{"d_model": 576, "n_head": 14, "d_mlp": 2304, "vocab_size": 32000, "positions": "rope", "tie_embeddings": false, "final_lr_fraction": 0.0, "steps": 7683, "dataset": "wikipedia_en"}
MLP neurons of a small language model. Each row is named by its layer, matrix (gate and up: input weights) and neuron, and shows model dimensions 192-383. Each number is 500 + 25 x the weight over its row's rms, rounded and kept within 0 to 999. Numbers have three digits each. A neuron's up and down rows have the sign that makes its largest values positive.
A block is one neuron, or neurons of one layer that tend to fire together. After each block is what it responds to, as a language model described it from the Wikipedia text at the highest values.

L2.gate486:496514444459483473498510484463520464503491530496498456487470483562501498493494490500514489504515531484460531519501494498532501463539502469484505489528524566502509544462506471508517526512475538518492476520530515535508502485474524497542496469445547514535523501523517507498482454513501458502480462546495503543509462485456483495500500524493531494463467511478529523515507507493502503505482496467503517515508522531529495484481516483485492531477494512526494523479485510467459469476531474506521513558513486514500554481446520495493479487476471475501477492506437511485462492517491492477
L2.up486:539449504461447470490552471457538425484432546461498480479515482507516521500476483510532477516501493477524532490529501512467459469526438526555519479529545480479456517490494489527518501475513509549471518526510504548529525426523511512523504503496530497517521524500538499505480520498495462501486482490513498512496516486509523509512456541490528528490476529451477503474521501480498459511459492443505526488517510519539497476508523504497508499475514504506534440487518528494492462532490504505499551539474486529499460503494519497503469508508471428483480511489494553479490557494497505489
L2.gate590:501443519551481481481513492528510493510489563504491507511456527533488463499512502497495493479479560507477556527481540469483470517534530511512521468513508518514488517495508486502519494498488449492471494457511483489493532502477539493474476513521528468520500511567467536509477508482536494495510492516523462500477490484488483471551487448502502430527502554472469497525511509507553535495475513477517485487507489539505469467531498475524436483452510489538550469468497462567499522474498528469535480515484492503483528490500505524483479462513506466511493510474492483538509537485476520461
L2.up590:497469549501492478518501463517490462534454537515497497478475526515495470507487458508536469469500510527480529484487497502526430498511496556592467515526511470541490485482507500498525479487453538511468489470482475470527479476549521461506500515459507490490508473504449549490499522502490513489506501533478479523499489455481504477501542497488530477474530483481489519527518493521460519503449472480477480486500519545504489513531505504504500451518537509503533520502484512495502516501498545488501495530482486474453515480510449469485480510488541525499541533531521488544467501476535498510
L2.gate1913:518477519490524475482498477455489538455530531489500512481473549520475512521456485471543484513538504554507509489458540536515474540513509526514449521534524501438525503502488504460506496514531487514472491466503506509537509459514447485529512466511476511487523494530492463505509469492488471497509455514532494490561491515531522512510494464516477520502481459486521484475474495535488467492513476489504484457553507510487524513512490490498552495478522486501474461487515499545473481514484554486521552528448470472519441514514521495544519474473484544493481546485489515491491478508505495540
L2.up1913:464528457509486544502468506513505530494471501532513467483430516498516504459483441503495518520576512482467437540500475518527520522504460492509528484490480492504470520508484534468483466519508504527491503490496502545491531468501459481532516504455512470479534543504480480530484431459475559482468427490527522539473491486537506518511496480455481453486473478468546513492510529467498485539489454543541509473487493500526524478503513486477501511513505482479494491530483530459510486537455516482515498489523517519502476519502518492513494474496480473539533537482490511446475475550482509498
L2.gate2230:534469541495470513458513481481441514492493488490479451479510514473498504528517546472525522535472485483475524504502480499524497520514492479469511493504507484464494527480518495442563464487514467527498470505503458533505508480476479476479478495452456425542532492493468514521498459495513481499498475537509510528484445488510461471528511463510511500490461508543555536524530454559497497521435495487503509462548504537529477468485488477485536492455530461503523486467534488530470494488526466495506546517486501525467510485477547525490452447492477488487512510502463536497456538468494483500
L2.up2230:493504536512484519506526489471475523532450507520480478509519508496496475493496498479511530451519477442516455511472521482530469531502520490553513506502526525481515511521479481499465500507579473499526559516509551495469490505540492475531484519473529511471501525512472520494447497480485546491508488511564531492520508496496492515467448495475496536543475504456533501465479507516493476530540491455513485502475492512524501483494536498517495518506518501474504458479515497500473519520508491502491496531468481546524428529462505473499455504538453468530490505502473488520505483542525548474
Description: Syllables ending in -i. Word-piece syllables ending in "i" (di, ti, li, chi, ati) inside foreign names and words, such as Bedi, Suribachi, Emirati, Li.

L2.gate456:516529455540478514516515529404477500490475455484501533520480476467510465514517517533508488488480498494487482500517500549522534480484467522506507528508488533442517480499520534499478524486515516503510463563530514488546511509542449461558487497490529531471509493507544540493476503479513564518514477506514529542515504475514494546504522482524503506491479474504494525476483545479496476506507522522482491475508504503497465489475516484500511508503496549498492512550526531502541494522499500490527477486510477492515512482483488467513508510506501480494457472489525521506489522517515455491
L2.up456:523466520561547472489496440521546451507504508514465469493506463490445482493471511507485508467543517514477518507475530487465466502456541516522545477533518543499461489510494504493497487506467516517464477501487542495498528449528529482495477476461478499485533494489493535528504500505522509476458497502490487540518473505506521492472498546486552492481464493431506544483491504506546506511464506492486480513512510541460541494532514506476493466553541514513515465460473525485512514521477508494474497483516540507472482522500498521508511526461486524473499486525485489492473488496484496516
L2.gate505:459495492511517535473529499519514493504502489527522500513421478494454435501508514489471490497484488534473489487549502518496518515492523533497481449501518511490490523480527510514460486536480487502469531531474498486504502484506474492521481501497477500502516491479500510469494527463526493484459461462488545555539512513504521526486475501508508467460503541474495536514491515503511482505511496500511505443480487529494503482499497534537519487486498436527492475482528496542514475524441473503507499500492480505505532451476496505497476514503504490506474487457506547477502553467517492498
L2.up505:509525482495502493502517510465467470480507542483491533515482451506478454489514500486481535486477448459470442504513502527505515496505533476504498498552504511475504524525515464509463464486518508517480481520493490504514506460515473487489505484545479485518482490542507465501506481507504516512504498456504497523530494507471525476469494500485479446484475540485513536520515472490494530535521521494508510509511508472503496504459529483527545453515536467513480494467493469493499436549436482481512503452515515494526501470490527510492494509478506501522498519508510486456496480471523477481
L2.gate1626:510504495474524493460468503452491471526459470503475506505486428484516492487486491519494502526507503485508532486488507449498505508479508529510543515492495500452503516517510534494514491499516488485491474473475449514495527492483516475455475501492510486510452530530533530496545517461482443515479512493470512484540491533504485497502490496502537495468474531469490508491493535495512483497494528526527500522478501472507471447516507490519507472499500496535499428500526501476490530518478487466486497526495478555514533511491477485478487526477501479498535455539519526496422509470557484545
L2.up1626:515521517547499501543528485503509482528475506500512519498485506533497486477516491540486470510501507541493493497520492506487466466444478473477483523517440492458493504485491470524467460500498502500473501559512513529531460496505478507511478505491501471458477492479524481460487494484494506521500500501498460485530492536565475531466525477499538487500494507495498494457503474498494453530515513518492498519450513509506449492504519573533529475534486489509477460485505508513458495481487515474522513474517476463498477504513495489494503547485513491463481509538480518484515562531533493464
L2.gate1777:514569451502539470452510506501475477469475525507490516511510473477500472482525499485531529474476481509518541508506473495517519500507504489474495516514458457516458522476502478558539456498551464513465514536499503498529509522543467508507491464491490490506513470513459550478510537487508512514492497509477543498519517506459447456510511509531534496507478472531487532552451529492533500470520482535476495501490475506519503503479509466469487534480505534451517511509502524480497496519513500466517471493549488545489489470488479487498491509454521481483546493501513514522515511499527536494
L2.up1777:526477503487564461502522516538486517503475520479483538541499450489485476486479495503565528475460494488480516552493481555486543500535500473514523508541473493488495483494507541538521470502531520533487492504479485498523498495564497517508504463519544492530522531476477532477502512532525516478495497506478497516516511500466510491521511520483496466504475459489501514453516498495507510469518483578504531507504495478470502474494499480480512555532533522493509556474476539519530490518505468498513485454540543518498503478487516507523505503472533493487521489513462534474524499457516471518
Description: Sources and publications nouns. Nouns for written sources, media and publishing, often in section headings or infobox fields, such as Sources, Press, newspapers, texts, Authority.

L3.gate188:484454489511510485526500470490515484495528520514487479493536496463525416550516485492506522478492490524475540501500556517541464515492481500466491482482487500494475503479525514500514523479525494526536506536503463455469499510502414490500504499486515453482485527478481542512533506476507511519512485501537482535507511494465517515473538500551484490510511478546512553531516486510491538473489488465510533508553509544511479505493498480492526508462513510530471465432518493553529506511472490480508499522481455518500488510478503463520488496515482471500466515485513506515490523479485509504
L3.up188:462491424505476452520491505477510498460489482526528505483479508520522476509532487460501499483487520537500510534512525513518498515520530508519506514456520511528496484501499489452485523511473497495513485538476509447544458489525469518484507479487544502445517500491475509477499507509462499459500496535474498545486468491473514525511515466520447520473464497546498475506492475501489539518480517490509483527531473500549484518486465504498467561470475476524494494497493519481455523524499463483471512433492493461458501505498482446518484513510468469492502501527484510485506511468513517492
L3.gate1094:495490473496514535522501454487509478487539493543549484526518517515479480536499517515489519496502504507484530486494564540487496496513479524446492487500478526523435508537523476509503489462484491518521490529503466451510466521478477488513488502517538457481475520516522471546508531500495468515542467508519510482500480471493471539512537481525503493519545505533481522488507447467479512502491531511511509499548530483501476529465524497492457551461498467517459503479498484512510514522514498435542538467475482455445485484532484458522457465499482478494474522493470503523502494459474508487
L3.up1094:474476423480458494511472484495518488468477472473485517464486506517517477513509527491493516494484535518463507476492506532508497503525520523495520482467503496518492513504502515523505535455494555499506537529473488463509528511497494531474498463538504491509526497490514524504551502477513475555487440483519527551486504465458519541509544518475515534474500484527522544493517519505480491494470532478485520534521493499485511465530528507510446515499512519509499488450499480468451467496484478482536547452428492474494439511468485511502492487516522489498497512471475518470483517512508506514
Description: Words inside proper names. Capitalized words inside multiword proper names of venues, bands, media, companies or works, e.g. Total Access, Bob the Builder, Arc System.

L3.gate1917:509499503493522480478522515496475462542529490494513477484519525507479491442545497524516541485496505525523465488480510487522521520491510495493460492489489499457451508505569482567521508496507492519551480508516470476444511499489521471509480459526476445457491488537453506497553500460541520484531494545545468500511517494513494469520468474510477523516448467498523462508480522470450494494431521499478486506511494496538498437524531529553501491514500485531478471485472516528494549503503487509510520488494532518512512488484488464491487507528525508466464510502509468491502500489511461503
L3.up1917:477504541496511483449554471498498506488475506482498505517508532452479511505524520503491523522499468521520447527475516487521524465471519484527493477488508527474463497532546514530491495466512481523607512497549470496485510511518543502491481475506459488539452494486459482500515490474530509511495490511481475512502499525519471474453479521480545481503521494501546490476502529469501489495521508455495502484450498482476530499501525483494492508533523488522488501467455507505532487522524520488503494494524482504465504473513515493463497531551499496488475501470476486510492463539475545485
L3.gate2299:547517512491483482489457507503543512561508479495480452483486529505471483490481526465459501497483472523531500506449507488516513456501473520488514489486483518470476491481519493544500469513517490523554485481486479450465508494497485424550457472500468475487506492481473498495486504504476524526488501515495470496506541510512464465530497467518511490456505449501517462551494503508452521503469500449498481499498477492513500493493492506501523506530534490463532471496529472513516522468514510495512529498514497469483521506482500454465488475564503517487485455492533513477511485535498517496
L3.up2299:515507503497525470492524517509480507509514419460515468452488478492505452444485476498499481499502487523522467486487529473501512452479494528524487481517474520487470498469568492540504497517497492534537491487499479471467543498514531492491449460503480479522524469515480538497508509466498498530439503544502489481458527488529434482547512485540497470479505497485524445528493494492479510488492506470473466451459458486506498485518479500497467496510538515503521476511508492497519503498534535475493491498520478485471511525500481468479470484528511498471494508496530478516521521492506511499
Description: Personal name tokens. First-name (and some surname) pieces of people's names in tables, rosters and lists, often after a pipe, dash or country code, e.g. Philippe, Diego, Michael.

L6.gate52:512505511498531502466483479517494511469499498492465488523488464469527482497487509514501494505490529451492529467503520481505457563542479510462522495501511491496543517507487481470453470490485557544462463471540507532463462508508465492462504521473498517476494545547509514509487485493518474471514470539501514500487449479528472450504533493524507472490506500483477527528505495494498503497497475478510469538491526494477477502463473545485498498469501465513510491459535493534478472542478486538541466484555503491481497508521450485498465469436493519466508471492531484509512501510497522466
L6.up52:470467470463539466491465474521468440483533468478483476547484502527523488499490461504477439490458518482530520511498524519500456488487539530524540484532488518503477469465482498502508475541507529492498485497495463485484477516512500518480491512481514492501464464518506540489509500476488454536477511465544510494492518529476542515475484498508471474497455461494483500513492518503486559519498491491481481511537448527497479552510498491520539525484467503532498473461536566510517511517508479526549521497527465496485439454542477505509489509479503520485518479480489501503512511499512520505
L6.gate104:517466526481533502547525507508491464475537491564490496499506471500495476518513494497533527463485490478506556514506505463491523470469481485496473483485460546534451517501536542515535510541496491522527463535501503487501508504487487514521484494517490491514548500507504582466533526500473499521479476485475508524528444512463480526510494562528494535491467466533490536494519484522477530467486480527476515564521487479521494523489501476518482528518501540505539479410497516479545511501519462534495506483504507463508487508471496490539467520454506524488487500478485544480468517450508526528
L6.up104:484499533542462467525477515494498502431537490513465559521502466569507482512535494497472469490507507482495553520534492504507510465467540513528473485519465521530464495478500542484503537494547483474497513510491476505501505517533470451509489481501511505516512482471518548453513494476487506523482490463501516538527467501472472528474468547549502522491447475495516510518470486538502504505492509508500493524516493539496511498456477494492514485505515507488499443469536527505509482515539448524490517487533505467475477501489469514552461528459457478494485510479511513490493491498464529541
L6.gate259:508496492521504516523490490525455504454533495504503484516484437440481491511507529502511517467499514518500519514510515521539451510494524542461505475489497523513461494509533485494507482498540481506467496477506526458504502488530472482485534491476494508503526523497461531496516505510534472498491471464464492509514519445500487470495512545544489550555492483531507535505479544506477518458493515508514480507522533525512458498470501514532481498505507425514495496452529519519526528549539520483524498453529522484486491485488493468532520518464504537526498515497508544517552531520507526469
L6.up259:545485503496516505534515505513497470489507514466503510521501526449513445512451503518492504473491521493455570500471531520478488491468462496482491532513470511484506491513510443552481469497503481528482457472501447465460519474475470499490477502471550439490519520493509524479528514506472474522466490504521473492503544469517475484516519441519550461476535524548488509519511475498510479523520493508505524513501517491509472507499540515522496495464532505493481504445525515489540509535469448495481528488518524531519464485541520499520444476532481494477536479525490520514483512522538481513
L6.gate498:500451510514543507507483520482501480490538490512528471531496449501506481518511474478500515449475547504490513523477498460478464510495471519487464443484500466558491515491461519567519495497520491497493547503497467510482517480502461472505511510503534512462475511492497509490533524489499514476526525471536505489529529493496506529512545467544508485531525509492468507511485508506481521470509522487487456455558519494556467483512525524512482479484484503535535508435533501494531521526540495522513494520503530494515503497516464493516489483464499462492502498505551480521470522510496491526
L6.up498:496447473521438465507475449499492530451488519460494474484527473501494509540461524507498516495502499542513502518503489493553478536507460504472502526476470503529557521477483501507510459484563521508483451494496499487521442489546500492473465499521493503512514509543538454499467488518470496477520494517510526473466478463512512508468544550537496514530493506520467502490506569483435546494517522497533462525524551468496524527498463514475504507488479480501477528491463477482469477541480485491500521548511493492505510447505536521500533459494510515518456520523538493487524503480492553525
L6.gate757:548509485490556524528497506527499499482480479509497489496520492513486477498517499495482507498474511499485551503485494493506494501544486507502468506546515531488479514441498513538493489470503511538538488516526435463508538511518453503535470514481500478498519500499486522479541465449503488541506496570530506531556493484490457512484469563499507500510479466554498535525486507547447491469471446506538516567544481502496477478485487494501463533471476494519497437483471538501469512527466449506504487488535490473507463509507451531538481548430498492472495482421488509496461527510505461506
L6.up757:472481537511520523535512528557507510506481501505537483497482491480515486475479482557494510493530468500518489494480525494477493556544525518466487508480479500526522522506539443496475452473511462499508494451535500530529536473496508510500509480465500463482449499532516471504533558513510500522531459448517498476476498523500553508486522469499499495526531496485490515533507498500472494544481489538505503456540517475479463491477497455483556501504493473519508504502454505474504493476463521473472482447493506472527465494490475514497529522504489547500526481508482463541527488514529500519
L6.gate1240:514476496538507516518516511533468507437465472494507469467479509468510484486513506523500516481488518481507524489487505506523471504484479536500473493512458494503505508498505482476529508533496542488541492505533518471486510549519447490464503516542507491491524514479500470509476530480490505517501481488506546528499446517498505531461482539528514469521454503498482516538490519499488489515428506449468501508504496482520508496484520502485538534459494486490540473446488451468520466509528467492542501518528507536495451445496489515491484514530509505512519462508502485543518473481482515489
L6.up1240:472545527497429501481529480522478512543484506509529526539506505447529501480472542533538481523470490498474474531461538518513494449509475494505478493463507533494470485552509491510514488543486493477491516480497556496555487519519516516496480456463480490491467492507499479493482535553509488493506476500499508461503518494484457473512508464505507512508500548525526542464486463522493520532559530508509504491522538528429488515511482531484516523521563456484502487489464516555484489503492498478581495487482510527528507489483501504490475522507490480486515520526497540512482460490471523468
L6.gate1541:515489460481535518498493504489500492480557507495468492533498484502486475523500513514508522473500502543505504499476509500529517489498488492477496489542521523501485534503528507501478491530498513500467494491468475532508489536536471524471525468485507446477514493472509498526506487513502453477522463463526489489501492476511523523471501497490494501498471486485498505501481479511511494529492508464510521493484459520491499528505524512488487506544467474491526495429486515495542469498486528480568492540514521452485517503492499488508479527501441491540488517465505498471490543502494481518
L6.up1541:475514498522515514524494480492476495495478477491522460498482440521437464498461503433515524548540505487514474485498534514459514484507479493482469493475522521483482460484520480474525485562508530487493522500510501490491490438539481520525465517522494422493486487552473518480520533499509522519509532492465504467508454482523497492544505512544517512484480557499487476515521519507516519545480505468483490478518523490545481474503476519472505474488505494478504506537515464547480533536476469504508461495518524463504526488464466485526464481498474499446475494535489451557501524476486506508
L6.gate1986:531495484505448488479491500482498517500433509446513516468499514473487470518495515540529518489507455516564535455496516473487514495490497560476492449476530466503504540509474518495459491458474468486504543508482515495530464483536487499435512498496507491480520478469484490485501551478506517548498526529496467473470484458532504532491519547504492493480458511503515480556532473497506483491526523465506513490499526538514528476463517523537460485550466473509499475484516510503518500479479494543507485514497478476508475500510496517458489514454524529502505466528521488518519511486507500490
L6.up1986:487520488500502543505487513474493507425499478495504497494487507478494501529501463520528503495492476498509527474486523512511484511493502477469558501477493500506493509545502475450467450527487481514478473518454552493499516521477518452497477518486459489512511483475472467501480487474480481488503486513514490525507503519487495496484507525441510533522481498500489498529473485518478486495510509532519494489516541525463455496465531504479477478476490486486500466505495510500507508525443518495534472496489504472460478465465498495482453484497478500470487513489523553526508524500495557452
Description: Multi-word name endings. Final word piece that closes a multi-word proper name, mostly magazines, organizations and TV shows: Time Magazine, Entertainment Weekly, Law & Order.